Weights of a small transformer language model.
Size: vocabulary 512, 9.61M parameters.
Architecture: LayerNorm before each block, rotary positions, biases, tied embeddings, normalized queries and keys.
Training: 348M tokens, 5306 steps.
MLP neurons of a small language model. Each row is named by its layer, matrix (up: input weights) and neuron, and shows model dimensions 0-255. Each number is 128 + 32 x the weight over its row's rms, rounded and kept within 0 to 255. Numbers have three digits each.
After each neuron's rows, "fires on" lists the tokens most often at its 100 highest values on Wikipedia text that the model never trained on.

L4.up981:083119126136116116166107153119104061219155133116083212126121128157096052109170142070106122080101128130156105137132124122073173202130146064146142147078166096164138166116109110129097106102133150078188120074194111083209091098162176157146062127138111094088132120112101167117125132126144128130129131095107121187112155090135152135157150106165168103132116148116111109131109193131171129116120112109178070128117111174142147107088139155122111135128102175138124146080131124110133151125079091040122107164115111128117126102135163106133103086111159111143191122143181091115098119112098119119138124167103109079123120129185185156138138144105107188028125199103133156186163090166125122083103134160121074107123154137151156143155033180167144091084121118135098175162125181112109119129145139
fires on: "e", " and", "ing", "b", "ate", "g"

L6.up204:178148156147125195103138127158128177148121093154138116151055162126125132120086122113082148137125119149098122158096106144116159098110122087170153123082092124092132119121095125126116150148180068153154074126161100101113135146148178164128086099133166152199123085130167166147119079135142114127159081083166142142129101119148105123129160108050139152123120089125120148104160123191091154139061117097069155143110155155110141115149147149101166095094138144072165134107129113130138128104160166168146158157142101071173116069128142162111028094144149155132115159164196111089137125041129138131133062042125112189141148164134176118151168137109161104108180110145190209107102122103112163093131143138137098078196126058091086191111186132154113125101132090149132118187096142164125100085147062
fires on: "an", "ay", "e", "ou", " to", "id"

L7.up568:147128104088136142166126107162149039153091102144102089113141168110135113123126128078094098158170141116120142176134105096154043183114162113171175103082122169101082241116137112144173150112110163137096133150093197109147114135121110082118203071079152121154150105141119170044113133090120117093147052137106151102137138126089123123160195093112132120111163094154146149106145106103133135132223135084069132146160111177162127089131091105165121102110089176176161164128149103157173115112142150124158129090118158139170146084108104083112166161104150112132103133130139160164184150153175131149074172115124163091123127172138088096138150078123122116118167139119074144074090134110140122221095108127130081117139089178137164081117106111130149179079150116110127155082120167087160136131165172
fires on: "t", "d", "s", "ch", "c"

L8.up778:105110135128086184119116085162153135098169102147139160073105097138139121120040122132104081116066109197070202116196115071147178103142130113120163098170145091147158137169132125073103122114138096137111145097094123120157122125120125158161140161114138163164196153215097139145140109192181115179120122169117101121111190135145155190134174162134113100122119129102125043112163149137102165096103097150147150102157146135097134137126066114102146157153121163136123185093147141118163116145167116174098111157101104111109162065106146125070143188097073106134166097127100157096104059153162084192115175088123158158148184114160091134118123080110154100105052111069108141100074087125152140124135140172094121126167116139154104176093120145055078179100128118116144132139124085156109148092139090
fires on: "u", "r", "c", "g", "ur", "ies"

L3.up223:132094130125116117171145077080167120162172091126135127142122138170177118137099136168153120144141078113158112036152141097104076075149067098155079135185142172151171131132169143181132122148103131143206162122182182080058160091125163156142139088127146131164176068083138179148164132114083147118082161118126140083117125118150121173111091072146129167141159089133085137150125123158109104129149094121121127123128133150096141137161103115093095115188049116103172158121134142173115192116133115041138146096088155112077118082099064102128135102104122142169158159169142119128147088099124113113095054107135150153101127124134153146103150140111138123129175161162122117116158114149105107125185180166098085157111067121053138134096151150155148131105216101106117116210181098151149106147201106
fires on: "e", "n", "k", "and", "%", "ar"

L8.up804:121136145155100194135152145093162100139140148131184168110116111091092120172101155120090152130103161155099115171118140125111125172139159130110097084118153174146198090081074110111176091100097088188117097208179111145132179054148067140139108226142131145205074129108108119148141107167136081157127092104127132083086135131126098093133127147177169088144095121102118107112110103113120143053167129140104081096138154122133149083147079159083183151124135134062097150133114103107162138137147117186158088148171151109130197146106101144167082111152099087065131073115144138140155116076121119166153150109141114128113149110133148141112149107130188137141195079105112129068119085089112126147134137184213086126148081116186163149114123104107110123068200152109132129137082156170104152146165090
fires on: "l", " l", "ud", "ed", "al", "ar"

L3.up89:182068141208097175115049167088127148087149119152188132104114177235150102098098123129146105169082125134106129148083110090154131117120160105157102131121127133116113101106158100189169145077167125128157130113154114065107115105143130082102085043108109138126179118185202115130182166131125112121110122127121104163129119144108153133130163112088131139118104107123140120146099150116102139156087167052089164101129153070090123148142168075178189107133155083166128119092164103125140144142125197160150134155172125148145098132109122106137117091138111119160140135055166095180167130193192180176125176070105097132134156100174144138081125087115119154109136125166141176143083097159171173124091107122085118131149073152093096213074138144124140097089130118122096100132078111151116127141178115
fires on: "ore", "n", "ir", "e", "an", "m"

L6.up797:131139147060129108156124106135151114180159113194171168109166123102099130181149144134136092127135121120152161125107156125120095065145040158126143118089107104111109127144140151155109125101155110070176152182093111162146118186097111132151145109147146110157079126166160074158143123124177102108221143120132151149158163023101109130097150116131125104196172126063105111133110133098151195145138160154154154096163107091055161138114163160134156142174113164111119096110150140108097113151107110119149111107142099130128176094168124110102161175154138141159148113163077130139208036073138155145113134099134154110132138138161062051152117150087148126081131128086097110096007091187089100113147130175108119111126104152115144091100133160076123093137161148107072136131128121148180142074158107
fires on: "il", "ol", "av", "art", "al"

L7.up475:176156137136157182138175155145123140136093119173063131093104148110142080179119110188162136123158138198079131136114087122113127149126143082175120057175125153099150140127104097091133101000118107167090152146136152147128131142181144149189123140118137093092154205170059117129142123175135107104081108095138102154110181150064153119144133156082149135118156099100167086161131133156108103114126093100140138163074137149135083115096129126115121124171148115138130095139098075127189137127087056080147109151096181147125174089097133151163191160171144150100113145149078120132120119145093103089151158113073157075125157164153156160153181102159147108135113136088096144156157123122142161131130066133111135176167146131117102117116075150127052094074185092107186129125128102138110180055124098
fires on: "u", "c", "ag", "it", ".", "ing"

L8.up363:113108106123112144077127093123184123192121119082094083169153089109106135091099126117151077113141197137132115097091183172145147034104156178139147109125119127114119110103094151150127155124084137202098152179097148142098162099125125072132142103131169168065148089160172189131135097042136182111137147127153131147080108063156158148081047147136124177084168111080101110107135131115156109050113127123132172164199130097142118160096135123103161127172103094115115093074132167102128135140187188132067119129142176098150115126131122116150121159142141101131128163129117111161105144182127043116115120152161141140173152077145133148126142130143161137112133118106164109133131196125108122142051140178129133090083138146065090180130172133066084104123173113096165113092137182170083149091121157
fires on: "e", "re", " S", "S", "is", "z"

L4.up354:154162153090154107124184062130147151128139107117127171118135098107126126111170162122086119125107125119069107096169157198028156103117109106067137145151126085148120140102109149060124154098107041175159142139172144099088130124153159148162173130142162098132088124092136062142203147140080102126171047091114085171165127116103141101136173090171133118101098120090158112116128124085103088159184099139175200091172137137132143150132123146107166171157125108109109137132126079070152152130095123084119089145118103147123123132096145114180215175131143107120138163120051104133083138115136169102125115172121153069158111163089136070209090164113116109158152107117107138137113165153150142085165176128175111145108121112173130070197213168138123120120130105147134113106121125150165094120150179
fires on: "ed", "er", "s", "ast", "th", "y"

L6.up48:144156184054126176165104110155114047137087149107141103127062121145088131112082135154119210139135123115126191145152114140125076144186095107128165077112121108152096110164194097126089108119148202186092135138142114144103152142101130100109170174141110097159038090128138106156199175110147140181099143149128143104149166190090064079169107125169097096152119166120105146115077142105145085071105179125150106157119134175152139129096110129144129072111136140168156167177096109095131152101041121151185110118087178139103136137202117113149072089130137094163126067121084092133146135065138092146115128154131125116133129116149149154097146150145180143161129100136146130140100169149150156069126116144175107176155094157099173137171113138147130130127128094098145080097093105089074145166091079
fires on: "t", "0", "it", "en", "al", " as"

L8.up838:103116154149174089101166129116123140101095128107042152143147121098195099076072097118158141117129088122125107139141140167161071156099191101116165152155122143118095152133133058096172098044118171136086115148116117131090190155128113122135121125163074119178141096086162165103150151125112127209115134087164172186111141127181124060168127125120199132173063136147122109115160204181136134155149147071122161126140149127128145131115186131083167117149108122110100179114085109123125072072145110104095145165089087151122168120129108114057055123139132165187120161092082098100108128118174116113126095125068147117132175157112162166137078138147108108133134112130145157104135138135135147184153068112141078122119163145106091110171186100183205159111100062107152127157117121129156120115183154
fires on: "ed", " v", "m", "h", " (", "v"

L3.up787:133162185062095142154062104055123119100215123116159190159152162112103134129075165151146145142130123049137140133138118089134133048202152084120157100179141096103208138149107141107095134073074159180142169151131150150112103168090130226168141122103124092151140169075089121145134152149112159152157091174144095151161138098120137165159151130127128092186103124155156072122148156123151110097156136114136097098140153115099168144142153124141134125137110098114142131148125117099160135092120147112138087148134091147067126163199107113115121131163089086088147102111141145078084064159120090110127132161137150102218155145127104192108091089115184082154121123091201170101122132124121113093133122169127104123100143083077145037090141118093131106174112143145121050109140122131127115133094164
fires on: "ri", "ill", "ell", "ra", "m", "ce"

L6.up101:127117146158059126162115075120203057154192111180140185122150164162107156121097153174135106101130132145154106083147157125162137126142096089100115151113184096127176138109129112114109139098095066187077151185177132143109146127106141200167139117144183149152113111093080131163107085139085140097141147094119113173104132151149143120152114183080078092121152056190093110123107098199073152081142109112204061158190118155116141110122103111150119206113095089115158144163079105098098110125142131163190165159165190088185121154117120142141162137109098152097082120151141124144096082171124084100148118121122106103138089104059124142108120130121097184112108124121152123126098064144159137178103122140105114086077106057146124132129121093132130136202134171122172089120158171098132162139138133
fires on: "ce", "m", "or", "ion", "l"

L6.up738:150162119129112094062165081185137099108103114121079061105164106154128172172088141127129095129192111148118149092058113121108134113100092145141120145093093070180169120100109104097127044112108111128130144158057123165155118090148143096165197191134145176063162105137109124158150132181127080135099078122147162139107150095075132088134147115141130134109061055112154133104145125165142141100136166123109133118145159123183151122129119116152137123150170117078130082123125128170136124056172080136082161128156110165182112150146191107124157186134140162140085133159137091126168093147143159148201140091160132163100145150101079101151092124129115194075119138148125158158110117078100113121144095117129065102158110167107114152062114080159142119106198082144108136207178101179140136078172158
fires on: "p", "ep", "uc", "ot"

L4.up96:145150106087159116136165111137116132110147140174130115168119144153127129202097181082175186166094185088140105115127134109202165107154109171114119161141088126205123104148101100113082104153116115157080093102129110147141140116154091152119152109150137120124139114114103123153160111157151101152111130123086063131192144105085155086148077093134092161119169066181131111156086104152147145123166139134177156101181063155083149054205167111093142146134152159130168135162089110104136181186152169094130038118058082074145196089149146172144095091163175109134166079096172136141071151146139125123199166101104080133106124161145157160129112097125129140182129100131121142110069153096053158159117153181181151131137134102095150096121134088144105107125061121153125097101136114146117098105104111
fires on: "y", "et", "ing", "ce", "ic"

L7.up74:145155185112096126118150164209139125158072072141124071162106071147192106080111128096134151113124131142150138143143210133132179177104133100126105164087137163091161170117095127172137133115161106115114100170119144097080165109142077140091148092148126088140107132128110073058126109118126084129138207165100103145062134082165118130108096132105117095111090084131092089134147112126099131163090118188110077101151074126167195112149131132115101181138175154109085109108154154117121207112109159127093120174107109155133122117125117171085123144135148108111124185115140077107111202119105182096114148145129111145098138178161075162121107160139177179118150157143160152109080090112137119162196144140053108103109154180199105156094118060121215103128132142152068094119128110179154107129121095
fires on: " and", "y", " or", " a"

L7.up83:134114132105168130170067122136127101119041080099081119159136182158137096083065092105131149112108157116080147106125180138217160160144107167069110158097143098099087131058169112113121081103110174165070083132142094122099160088125130124163115134144168134125126063157131056140112133110141102093159128088128130137141143134154102087170149109118138185157119161141082093124146125104158127106156116148169138137197126108132132137207159077104094152138141116121107159138152202146058103155167126116172218151082153065073146132112174138161118108116133073078147166153166148126153066142125170092154163116148122164131169122154160066094142175144098121120151126148123113143130078139125082099123124159130133108088094129106221123166070116134098122106125099176067089097104099129186130150116129
fires on: "y", "h", "ish", "j"

L6.up593:145131160178081123086090132133171126104121111091129146174149121111063092116104124166130088155119122207133139131167081173123108065143115112107138172148066099124099178167131122123146112123128099186116113128106117110154170111143148168136126130130123141105117089118166137126169143170082131118153116119067131101152107037130122147105149144084097040153133121123144128148169091137171184076125105163087078089087098058119124059180147161188116074109115141159073141123118148081140164115130071112179177085159127156147137117112179129151157126111115148124162167121127123197070170084074118174068122163130147097134111094144149088123145114102087117117092151127205159128154095110104146180147080150083112149098192174161095210135141115156074100116152183133163121173144144108171176109127168
fires on: "it", "l", "ur", "at"

L3.up111:106151098152136149140098114136123085122204133075128105141155142106129131165113113136178150131120115125129128108093031191149187136103110139114161082117145162078051126179125126059129078142132077142093084114153123120139154097092120129124070089125147133148138078173144141133073148094178143092150049119099097161163141104096127123142120093150092143121160158136171068206100088147119089201141138099171154151143145135149137120115194085152184107086067135118149135112126154117160182120151113135158162181125128148124127125194087139157077129096097126111153146132109157138114179170149170164107151160072165114060151129092171161123149176123159150179083113042088108141164159112051120125099122218145126117116134103125130084199124058156119151103141126114116157139162151107122116142089126
fires on: "e", "0", "ed", "n", "ing"

L7.up289:176174210133159124178166095152082102099128137147086053128145118110131111152117171088150101097100114133165107154126146111142057078171075111133119135151087084087123123091143081130123106144157090096119200124168154131091143122089144113088155111109189102051145142127160120097211111108144170130158095141141122130157107111135077131194152119167102151079102042133162104121127157163161094167122148124161117211116119228140163117124089145129142160158103097148171066140137111149105133077192149121095138084098103117102066147170113116106170112155124135104100170165134113088164169130102107167143158079167151082147114164124130089154151128130113160100110121118056137103173108129180184111145158105100108143120140077118072113135149141120168178160188102131149138188095096135092099115160119
fires on: "p", "ag", "s", "ot", "th"

L3.up292:062131123118097132126125107113162125074111179138087086135144146094122157125125129141144151088154142113097143138207150061103095184111147073160078086198136120128153141235138098147059110095161085158084118197135122202135183161108085154152116106185118138170131185118125115107098110099158104157120118152196143154121071114157153119068084107146151124149102085163110150098194117054127144097081123108169143102113124127140126144132173147153135097072204182150116136111109087127148150085167059133144125118164133101137125047138068169142075172133079144135111118126126128151147150064154129133137107186129162123083094106189174179095075120134184102090140141088121138159162142133173121161126145123132146122117167071116148106138101130098131146128140121130168138168105146076109133083112123
fires on: "f", "an", "v", "ud", "av", "igh"

L4.up395:120146134127163080107152103115174166144102099112156126137141179185126059187081092129136161123092141081134117039197128132083113186155126103120076097114131172122162132096073161159096124145083116139124125167125114108132161126096139147145203163154119141161156087104115176138171152173064096127113094122114149095124097110145222201128128139203127124166144132124101117071148139133158164127154195114118162147094134117069168086112146121140144156098135142023088121147155126134130125136089170135143114127122194069143160095154110132107049127121114118126121143127158155121067128099112112068153138189129114155077149141167154159118109110128162130120219136083080082132115151102144093114136124166114126066141134162106079136171137138127108089133091093067106089143141159095098122113178070
fires on: "and", "all", "e", "ie", "ess", "at"

L8.up265:089130159188097152160112097144130075051095154097149073104106101090109078094090191073151201072141148124151139132148106124104113102085153075115158141154084112119167159150083126115096118199125137085118123130110139155170123156134147141163132077131150158152077113102162088145099138147128077090084131173145164126176210076138097138164132151156192074138105122179130142103124186161129123153113099129177103139157093140097125106167122160121137123206150150105153148104081137082082155069119097137137107165162144128055144140102136166077078123166153152154133102092129136163149130065106072176133134128082160178147180118150156155106070116135154092142152124091174058137169133156093092114090116120061115151153153119099173140142127187100125186122175094125135119194096136145117117096162131
fires on: "v", "and", "or", " v", "b"

L4.up904:134188089204118099146129124160117162134115102121103131224177164137077106179155153103132082146156135039173135090106140115157127067132077205108084109165117106173069166114084132155150132101145148166162105163188155140120119148093152141123124169122146046148129094111112082118148167107151096126203121106089151164147133116087134094049117148092112152176145092110118066139110141095103116162150142183160124121183130211131174098150056164081114151118162119113088132097086125091117123083156131115129134152160141089140140115106179111141157139150125111114109149153084139125152083145116194175088136147118130112121176183063082100102141178112145095119104129145126135103143114142122083129199183083118146133101087167142140121120163139128132127092134150127146047085138128148123098146073077
fires on: "art", "er", "ed", "al", "or"

L4.up489:140118117109188121139143106145072092109152141182107081123155091124123114102171153099118164110122106106105117137093138128155152124084134166114106143165132147153151138111077104187134128113062128134107083104101127131133048114128117143139168150151118145157137109149183125089140201142169157143166092102155066052118107103119130125077073137154124154130169113078091095149124109143138112109100167135171149136137159186134138107134164151109140155112089102131142155130060023131104114169223145128095114084098159066154091133169140113243159136185094170118179009107158139116082139140118132135160137148188087119139132109181153101195139163151150145155124163119177184116115109140118068112096162125086130114111134141172149140126146124100131157122148167120094098105069115173101107163070103
fires on: "s", "ce", "ing", "ch"

L7.up561:122104123166148103137186090132104174156137180070105149147147170129147100114128149094095116141079113089145114075166175201121105134009102135128168124129107067151176166072082122167140129131149133191128156153083112077098089148096161096141134156135130185057222142087138103098144137056047102139114105098138115161102168096109127154117093177107094116153127140119135138129080143156136146100101154132132115135098108166101129161122117125125195156167121160099191112109107114075151166105130131132114137155168131127198159048108097108150141146103106114151154197148177137124195173121201106185126149138114161143123128096106155143158145112097103144164054151126094116091151135109163137095127138174106120078113164087108097141142174155108151088169108119159088121185167150146104094140137107
fires on: "re", "e", " s", "k"

L4.up1018:081091072140183098136108123193082085110141118119145125136141124129185079105150148170097104076178172176089124168110143127095105190146173076098130154121132125097070113175196124103155105146149117152139153126149153178159079072122130103107125110147097108139168186111135123074102085130142124197111114179077115148116195143130132120086156135099082097081148171112113105141139186093032138123121126097166108107159142181184142110147124060161079140156106089087114111105165085125061142159191102166123183152121091137146106131151066129161094176135079120058098118183116105121130068065166127147106134190135135123148145156154169145111169104079162115127144105176152142124115151119117155169114120120127213080094125176162125145130128122157116099076163106140136105136158116107146126127168137
fires on: "or", "our", "er", "ar", "ul"

L8.up573:122080166157088081114153163135118126102138140127126111128128133082130113151134187135121079145168109113135136110155167108113024092151098087172136085117149140148127187139180170172177141167070133188109127170132128132138141131141072161130152128140108103164161083125160115130129155081134117165136118118167146108159138104147100102123130099067129150151128179121122175009167072114118111098172136097139078165110159160121120144017120182103121139103092137155123100088109158136111139078113146144167143134142114155138154163126182119103167156144148141116135115180140176134128103073202168124128129125169116156104092135137100148091086131205116054066146110114106104131115185097070100173097069090107194150216111176108099130071131107121106134146145158108164116096144098101104076154149114
fires on: "is", ".", "ch", "he", "v", "c"

L6.up193:143133142096092074144129198082121102123161091149152115135115132155151120121143162109100170124082094055128118082152173136124125162093056116138128147088143087092163168133117154144124158158172081131186192104099163091120195152128135144148110084192165184138166112123167091083128162134110103169128132145144143116164192125081121122128135123160046129149114099141121114095033079127103068117129113106092103167112124109141127086089147127063147124118117050135147130128113083107133140167150147086146112165124188140080173132123093110073126160106106138109134162167192143088126110102164200117041118117111135100094128139122176168087106135123079063164206129154103174122112152147126126159116046185178151156163135141082115122101122107097149142136143120166108149164067146166093148142154119
fires on: "w", "is", "c", "|", "d"

L6.up609:148123105136109088113051175043126121116150092137122153119166163078197143124077158160170170107148112145171137130163134139092077101110145072154106124139210163130139127120129141133167112076169108088066075131112203083147187101106110097164154170140193085194116133142170081166141049162173177098063142147142108092095140132101165127158170084093089165157077156077121142141130125145154092154114157179106120105093102153131133096162096150105171181075153137080083141090079168122179088104101094125102114140057078167149127129130159168095134096180138133143132111154115122147091128124172074138093070129154128090115172176129124090159114112119104148140096105141127198139167125131135131123150150196140112141146148114159088148103101152149090147128155132148133143099166082150148135105093116
fires on: "em", "ran", "qu", "ep", "4", " B"

L6.up588:133102111156171159140135083118112140129144133128132074086127108122103111113125155158134139196115139125118139083134150121149161108166150149158122159151099089179109109158116132144171072114066144177073114162183192101151114144219169146182102143119089131123076121132129105143124068080135114106208095135070114114125104132126109190120136099144114161137104150121129088180166149053116147137119132178137130080137094129126171111208178083149110130083101133073147107153096146162109119073121081125163172063089116143137146096124184079140160147169133130142154197169163118189097143147073161103130143090102090096114094121172231119108135105141075157120115092093114167140104096093154141105133075182055075091111180147101127127194119086142087107148125144139096157102124184125104124135145095
fires on: "am", "at", "up", "and", "ur", " or"

L3.up600:128168103188109117131074146146155136147139147106112117156121136139062130088107136176134133164115112139128143147116167054108093133167093114113158191195123163139047151156134150120132120094177165160119093071201155072101135114157131174155126195097156134181151119100161101160219122145080115144095163120163114126124144190131100061189134165150090100136109136122100085171095081176120188109126161179165097101108121132126140050110160101199165102111111154130186137137119094111143079108096083101170126145149152136121100069130170124129104123180163113122140092143124181100112146109096142091090099167144141088125196118178107168113179138116157100150137163107132121152101139139133115095132077155092072130102146112130124093123161111144197131167191107157052096100095148149159111114071152
fires on: "in", "t", "ic", "it", "ers", "ant"

L4.up783:091161131177133161131107142140089107128149111137115169135138115192097066160139058167135121103094123166158118182091092147104121156145133177097109100090110099131134163141174062094091151082153122146160152158106106117153160100123131182153132142110192140069089191133133105129170154092140200100159133098138111110096126115113155096096130202132091105110173123148158105100135160147143086134029145166146109095148127159115162146156180094079105124099114150153104141144099135093100132139119098174237084169178171141069165125125100084167138122138118107124164131130131114110124157102081075116119111127164173136130139155097175185174102157092063185050077149124058169128081137163135123094150137107163057109152114106128085134111152174121116093121132156106104121061121188113087096108153130
fires on: "t", "b", "it", "k", "g"

L3.up164:132072108153130174161140123177150132099096126115160144141095122074131146122043140138069142147076165149153134185140117126097141184136122067153109103109156148078123128092177108118160130132120092158090143127121119110126132109128080115143111109118121203182138155158163130159158118137159098114110146166009147088148158128160128100112100165101139070052116100125144161086150157075149137131098112121140131085181152100134092142114171142127143130178133204119180146062146174107078153145119158149123132144133117170151127157177066189103146166116156093097125160098130134134185107081157108196097162110144082102118240136150126137146145036116105160102149069135139126058033108134136119145092124143110098089122166073146089110114165106115147122109112076103156118111150136121156156114127158
fires on: "al", "ed", "or", "b", "ar", "u"

L4.up831:148088143163066104101120178113150128081149148078128162165131178212090108126121202157118114085067117094138130123090121180136101086118116137187161116076105129130108108158140148156094060097111081047094127148102130104139143194064140092122089138189128108148146138207125176121173089196071172132111171080063144171152136155055127126070186103160073090130113139148077172147147085126157075084125164119183089080151130121122130100120126125172134109151103088093160118125060081080177153074148113107131138106112136135151114135189113198153089101120134114135124135134117119114102143096179116116129088124179187137121142176149126146135115138091148136116132138157107126131150144139142134169178153111131107167174119142118129143092127116160137103122145157203109086150100069085133146114128140
fires on: "m", "ep", "em", "ce", "er", "p"

L6.up621:142108091109155098134156164138170132133146073111108079080083122129108158134157135145141140156123113115098172087146151097134133076011064170110156135151097132139079138074150096113072099088117125156113182143176130115156135164186200173099140113084094180084138093124170137157091109129110109126136107095154094126138147114086158109096156058142123102136145228118117166136118083213112153151085103117137128180116165148189175087106119090132160062190134103105138130135082186074156143101117176103131137157116115143115189088130113123127114087135102178148184123135110089107138197160123146096113165139071154184125134164134133099101142116098112155214093093122083131153119154117103171129158098185166073160121167107159104125110087099142159119074109155128128095162161123127121095127130120
fires on: "ing", "5", "0", "ong", "ow"

L7.up310:093174148185163190158152142130180093104107123135130142139124143121151121123086223113160130119093151142151148147103091125094121152098072088132158136114088130107097125159103079156096103146159099113156104151116135196117172139121048135108104070104051101177110120079100099129137145076129089150111119079108157124170099115168127146160098151174146131216115145187098126137160133140111110124080147089169068160094095095138122156129140095127133145148095173062124181089130140156141107133164154140141113153124157095142159167101114108192127127185119121156148116121185112179152151149087165129115077129147157153134165072203112181114143145156152175104097165143144115108134128091152103153074098099140101118128091105057150087159117169131104017156177133111172122120108147165142114043143066
fires on: "ber", "v", "igh", "at", "ch", "b"

L3.up434:206208122191107102149207135113108116120127141086113169182173114141112091120110184110090132147140121126137114149126122130081123134137135169167168112136090159101123082134120118173078137121144169125095114132168149146127142139081200108156092079110164187159192135122130090118154131089108122089096131204103162122090112132136135152078105076098122102136161118123059162105074148143135105141175121138158128049146125213166103100153155102122150146135109178090106137157116109063130116065112128166123124166172099102133179074138145087107182111154151146108154158068105096151193141077066113109123109099166106138129178175109117167141120204098136095156153116148153166170130122196114064142104089108126099087119113171068182100074130140121145132096173141127083137122133096165161096149122150
fires on: "e", "il", "al", "st", "art", "ut"

L7.up754:080126156115126145116141096189070112114110132129112109170183185127110109134175109093120104145137113126076103099092097112161153118142114088150091155075189136134116160076113157150134183118120124141108124131128148134124116115136129118126072144121193117136167133152104089139128129130157080124115129103147173137143154145149146111171131155093100099163115133077071111186120130118107079159188141107133117151196097096120177212167199080157184131095186061097105145133130125165076114183157143096149122163115133151141087145126129159122236135083112115112108158100113150169091129118139200142146138090091049140114196172147160108119130092120124099134118162076135170096141086138171177093095096069092055107144065190182137070190116130126197109125125119104126156125065126158134109114106120
fires on: "y", "'", "ch", "j", " J"

L4.up48:139131224095123140159147114115137178107127155113113170147124155155133141084105110118106121128133138088144107087060070175120145142146107122097130088147147152110055185139135137094112107065121187106131111179091114163121217198115048139088133093199130105114147153122172111150177139149129126080164109146107115150112162139095097088133128133134133142207130093147125112128214127142068157139122149166140155122086084134129161105123141131092108107149173170077121162130065077152079126098163113132117171123130161075126150178079121062096116132098170156080077132165127139123129111083125220123139175164157168122151092099160119190136149072053070128140121160124122147102143100119162127154122084192160130095093156152071098110159128130179167149161108125109149111112135160138156110166102156
fires on: "m", "ed", "v", "iv", "y"

L3.up294:133097135119091090110076098120111076142146119151135114125152127106148194143132114114144173150184136186094125135104119085158068110157070116107142166174173205172118093117097151133163114096152110155158172112152083162146110109109121171111056083139130179116123112147146092134107163131127156074079035121098105183155080124120141062119116106077125129105194125161082078078105104129145153088091124133115122092165192117069124118127150078118118139153108067198136142109145136133160145101101125160118096172108118127101161116062139154138117133144089146125157117091177140148131114123131162135163179128112100127102135143053158087187106156146115124100061166078137163099137115203135118165159141138158195157139099182142126158103084198134145033127122150198142160089109165118111164120130149
fires on: "e", "re", "w", "el", "or", "u"

L8.up690:144133095121131082118128088138082125184136121179087123179171150085117064155123109121121159178209101141086074098148105111139121129143153129157165100121133125184129089149088087158182110131156071149119069192082141135110095173157129112134121161116107103152171133110100072172124109136133132136137128120084143183113120081196134054114090176121090073135106060085117148149121168152168087108070137165152151110164116100101080125141118139056090141133123145074147115145070129123122099114057209110114137096145141075175121150101143075137070142156124102156117190158083106108136103092148082143175142169114143167071099107118164118115110164090161126089174132158097123123104151152061142130158129165151182136133150153133112176198134115102145097097142157212140083109163101165153158133129119
fires on: "ol", "er", "al", "k"

L6.up559:144151135175082098127081102125116103138137113133089120107127134145168136152102114113113119113123141125142163214102132174078179130115110162134156137152184175079153076167091168100155152111059141148118186158125183126122147124089143153133162062098124109177198160105091145053111085130163166076129147115126136158144156110171113116153126048170143178152189113080122136100100177094160107124129175170155161113169195128139084150145142147050100177173100137151138128091125137119079142135072107163099140149162147136127158094163140165133085094142125158074146145118080066105126114150142145180197171085143110130081158102098124123102045166180089099110126163121136148091101102134125099160104174138080147136106147066141131131093128142105130040183142141131155093127112134088114096077175113
fires on: "el", "e", "le", "ation", "5"

L4.up508:138130131126145097139091162126121112122103130066172089160099169095115120156064095103155151196096166154154153126171144119105111121121162122145147168216176107136136075067154172162162083108114075159133134073173137086190121117141107072086107121168136157134156116132060141151122152143114147122154067113129123133103167142106125123175103161149116074146176151116093191178111118103078074153139169134052096150142146153139143109080174086106111109137156090167161109107148205088139122186092132182115113177100145110170131163134122141150175132129157140155118091108136141091135088110146146194111164124077126077132125103101117097012129158164123063119112198135117101094154098097123174173161163146150066134125139074128139146148106102088091167127104118114104099116072098131103164143131182
fires on: "ent", "th", "ly", "ry", "al", "h"

L4.up451:160119122123168141156121124115191078194119126097088121061161146184124142087165209104121176184137158131136167139132145135092087116146099117128140149161195097117127146103101077146121113091121150142110134131166066168116126107164098122117131166110120102194138078142119124097135149081076110169139062093105152138063107131153113120144116146045137148110144117150168151097160085175128118173132132137121120184068109151124135152089134124098181176179110118153137076133082171137184109072111088116151070094108187136171184129167149135133119077120118145120094176123141127139154152063119109144164131103149148142130142087168114137073152062105082172190112158098084077070104154100162135134107114124167127161140085095114089117124115168148124141149210079071189093149067141147113084162121151
fires on: "v", "nd", "m", "s", "at", "up"